config.toml
n_layer = 13
d_model = 704
n_head = 11
n_kv_head = 11
head_dim = 64
d_mlp = 2816
vocab_size = 8192
activation = "tanh_gelu"
norm = "layernorm"
norm_place = "pre"
norm_eps = 1e-05
positions = "rope"
rope_base = 98700.0
rope_fraction = 0.5
qk_norm = false
attn_scale = 0.125
bias = "none"
tie_embeddings = false
parallel_block = true
extras = ["capped logits"]
init = "uniform"
init_std_qkv = 0.0236
init_std_o = 0.0293
init_std_up = 0.0338
init_std_down = 0.0338
optimizer = "adam_hyperball"
lr = 0.00464
beta1 = 0.9
weight_decay = 0.0
lr_head = 0.00525
grad_clip = 1.0
warmup_steps = 257
schedule = "wsd"
decay_fraction = 1.0
decay_shape = "linear"
final_lr_fraction = 0.1
batch_tokens = 65536
seq_len = 2048
doc_mask = true
train_tokens = 902600000
steps = 13773
dataset = "wikipedia_en"
MLP neurons of a small language model. Each row is named by its layer, matrix (up: input weights; down: output weights) and neuron, and shows model dimensions 304-399. Each number is 128 + 24 x the weight over its row's rms, rounded and kept within 0 to 255.
After each neuron's rows, "fires in" lists the words (lower case) most often at its 100 highest values on Wikipedia text that the model never trained on. A number after a token or word is its count.

L10.up2418 [114 156 137 123 153 112 107 117 108 133 125 157 128 150 131 149 158 102 147 132 150 139 120 126 116 148 151 142 126 141 116 120 112 129 168 120 118 141 149 150 124 164 163 156  65 160 145 143 104 110 161 111 179 127 128 110 119 131 143 165 109 101 170 106 115 150 108  74 143  80 109 127 122 100 142 150  98 142 126 106 137 141 155 146 133 121 110 163 144 165 132 105 124 129 101 119]
L10.down2418 [140 101 110 134 126 153 109 105 125 121 113 111 167 100 130 143 123 117 127 146 175 131 123 148 147 110 176 134 112 123 127 162 146 159  78 132 111 138 135 146 129 135 131  81 148 128  99 141 127  94  96 127 149 106 175 105 112 141  91 137 128 148 113 115 186 107 133 155  68 156 177 118 136 172 135 124 166 128 100 110 156 126 148  87 120 146 136 128 121 134 157 149 102 133 158 151]
fires in: "as" 45, "considered" 7, "declared" 4, "a" 4

L10.up2118 [113 149 142 105 111 100 138 129 148 132 138 127 147 158 124 172  85 135 157 115 107 104 138  93 125 149 105 147 135 112 105 133 135 155 143 140 130  84 133  99 144 103 136 106 100 137 163 140 160  96 147 139 121 113 116 148 104 131 112 149 126 110 118 112 121 124 110 118 120 137 109 146 148 112 160 114 123 131 147 144 129 149 149 147 181 112 114 129 133 116 146  75 119 157 174 123]
L10.down2118 [148 128 146 147 115 129 184 125 134 140 142 126  95 151 112  81 106 128 148 127 121  63 128 112  79 126 104 158 140 128  97 206 129 116 118  92 123 133 114 101 119 127 123 108 123 112 119  76 141 149 138 160 129 115 125 160 140 104 154 124 125 103 134 106 130 111 109 116 135 142 120 147 118 120 103 115 119 122 118  92 100 185 164 120 117 133 117 133 128 155  76  61 121 148 106 154]
fires in: "a" 74, "aphasia" 6

L10.up763 [151 124 100 113 131 125 215 118 155 170 105 119 108 146 143 149 161  86 115  94 112 144 170 171  94 123 141 143 106  92 154 133 154 162 110 109  85  80 108 106 157 113 134  90 155 137 109 144 166 127 147 127 124 130 119 131 101 129 124 112 170 132 117 124 106 171 106 152 119 132 156 152 124  88 134 131 102 202 101 144 121 111 118 112 137 127  86  70  98 118 137 109 108 114 132 136]
L10.down763 [116 129 100 135  93 108 137 130  90 113 142 120  99 115 138 137 153 170 113 138 122 142 135 110 134 130 108 146 144 110 133 137 135 127 112 106 123 155  97 153 128 133 126 146 110 173 149  59 146 137 147 136 100  55 139 139 115 134 121 117 135 162  77 126 175 159 103  99 102 149  99 100 158 148 153 122 144 118 112 167 121 158  93 147 121 110 106 149 142 167 112 140 181 119 139 110]
fires in: "on" 24, "and" 23, "until" 5

L10.up569 [112 120 158 126 140  88 122 108  94 165 193 154  97 117 157 125 149 102 122 151 134 145 146 147 172  93 135 124 133 110 179 121 159 133 134 155  77 124 116 165 112 147 143 135 123 145 153 120 122 130 134 115  96 172 139 179 132 156 184 152 132 117 172 111 118 194  98 159 126  59 165 136 106  93  96 135 111 160 181 133  96 129 126 126 117 140  78 103 129 142 131  99 132 190 100 103]
L10.down569 [139  96 152 129 122  74 119 108 133 108 112 158 129 127 126 126 112 134 136 146 102 150  92 132 124 128 119 166 158 110 105 133 100 150 118  91 152 118 101 106 144 116 150 122 113 151 142 133 138 146  86 139 160 174 127  88  86 119 119 126 142 136 168 126 127  95 183 143 130 119 126 114 144 116 126 130 135 122  94 125  96  86 147 152 149 105 157  99 168  99 131 184 124 157 127 160]
fires in: "as" 36, "on" 15

L10.up1527 [194  95 118 133 103 140 174 106 129 121 118 120 145 173 125 113 140 159 144 176 127 136 160 134 143 104 160  73 125 116 150  99 112 124  93 130  90 158 119 125  97 106 103  90 111 150 161 145 105 156 152 114 123 121 169 108  84 138 122 152 165 123 154 140 114 160  79 122 130 116  99 100 136 144 106 103 152 140  98 108 109 133 134 113 152 169 114 147 101 150 112 157 134 105 114 141]
L10.down1527 [161 160 152 121 117 105  94 148 132 103 152 145 135 108 135 100 123 128 105 135 109 169 145 154 118 156 112 145 116 136 101 137  99 113 118 124 128 124 133 134 164 138 147 113 138 162 131 125 116 114 131 113 113  95 184  70  98 149 120 123 118 114 162 154 118 164 111  76  96 128  89 135 109 159 135 134 106 134 164 118 128 119 142 118 101  70 157 156 131 126 115  61 134 121 135 149]
fires in: "as" 18, "became" 9, "to" 8, "appointed" 6, "named" 6, "his" 4

L10.up447 [101 140 144 168 144 117 129  88 117 146 112 138  95 133  87 152  97 138 123 151 114 137 136 128 135 132 142 103 173 136  83 126 187 143 133 122 128  91 144 167 114 111 142 104  92 152 128 123 144 125 165 115 169  89 173 144 144 102 122 144 124 101 132 119 104 124 102 134 142  89 140 113 115 122 103 145 106 156 128 151 141 105 142 119 125 109  80  96 197 145 145 113 103 111 158 128]
L10.down447 [131 124  97 123 145 133 138 163 189 157 137  89  96 140 145 104 109 124 121 124  92 119  93 143 140 102 124 128  99 109 106 174 122 146  94  95 119 137 137 140 113 121 163  98 161  93 112  85 130  97 127 142 100  28 143 124 152 107 135 116 140 144 166 105 215 139  97 144  93  73 104 128  88 128 109 145 155  94 142 105 117 177 136 115 176 107 142 119 116  98 138 110 118 136 126 117]
fires in: "of" 71, "as" 9

L10.up1168 [143 123 121 123 132 139 142 124 175  95 139 145 106 122 134 121  99 138 159 162 164 122 146 100  92 132 135 142  95 141 121 164 174 150 109 129 133 135 142 104 142 130 145  97 132 124 155 138 126 152 150 125 124 143 122 107  81 107 147 113 127  89 121 128 119 143  91 134 128  96 147 149  97  87 124 156  97 147 133 113  86 124 132 162 126 150 136 100 150 120 142 141 166 113 130  71]
L10.down1168 [164 127 130 126 137 102 122 150 165 123 119 101 150 149  94  91 123 127  96 149  96 148 124 163 147 178 131 137 127 127 116 115 104 123 120  49  95 141 125 102 145 137 175 157 120 118 112 132 141 112 104 127  74 123 121 122 103 133 117 145 100 131  71 113  64 159 125 158 103 107 137 155  95 143 155 124 104 151 173  91 146  82 161 116 148  96 116 126  88 136 177 121 130 147 153  81]
fires in: "an" 66, "1995" 4

L10.up69 [109 143 107 141 143 114 128 121  95 142 114 146 117 142 103 149 149 140  90 132 137 200 151 132 150 117  98  81  83 117 140 135 129 152 125 146 144 117 155  80 116 130 152 143 130 132 128 157 127 101 152 127  87 155 129  84 112 157 153 135 115 114  66 119  75 150 121 144 152 118 126 125 123 144 138 119 167  98 126 166 166 114 140 145 136 158 179  90 100 113 130 103 153 118 127 144]
L10.down69 [148 104 129 103 136 105 149 161  97 125 136 131 140 124 147 165  93 100 128 135 112  84 129  73 105 152 146 140 120 139  97 128  54 116 121 126 131 139  93 175 141 107 148 149  99 154 155  98 137 156 146 172 110 107 120 149 105 118  86 180 144 123 145 133  35 149 109  99  88 129 149  91 149 144 124 154 117 149  89 111 176 148  72 128 119  98  93 182 105 129 116 154 117 160 133 137]
fires in: "bee" 21, "suzuki" 12, "granville" 5, "councillor" 4, "2016" 4, "model" 4

L10.up1309 [149 113 124 144 147 102 150 113 114 150 138 142  98 183 160 134 148 123 166 110  98 145 137 133 142 123 127 100 117 117 155 122 163  98 126 161 140 165 115 122  93  95 127  85 146 149 133 130 139 133 148 116 140 135 126  99  95 131 122 119 168 109 173 119 109 123 113 117 121 149 122 135 128  93  85 108 130 155  64  91 156 155 140  91 140 151 110 134 142 130 100 133 116 114 118 155]
L10.down1309 [137 110 154 124 138 158 154 179 129 139  99 185 114 105 107  86 154 111 128  86 125 116  72 134 104 131 133 125 134 119 154 101 121 132 121 110 148 128 133 137 137 150 131 143 152  93 171 129 146 129 154 128  95 109 102  81 140 137  91 156 146 140 147 179 158 157 101 163  90 135  87 147 102  86 151 110 106  89 126 125 131 109 160 125 140  71 115  79 134 129 140 109  91 116 133 162]
fires in: "of" 23, "japanese" 15, "an" 11, "the" 8, "and" 6, "at" 5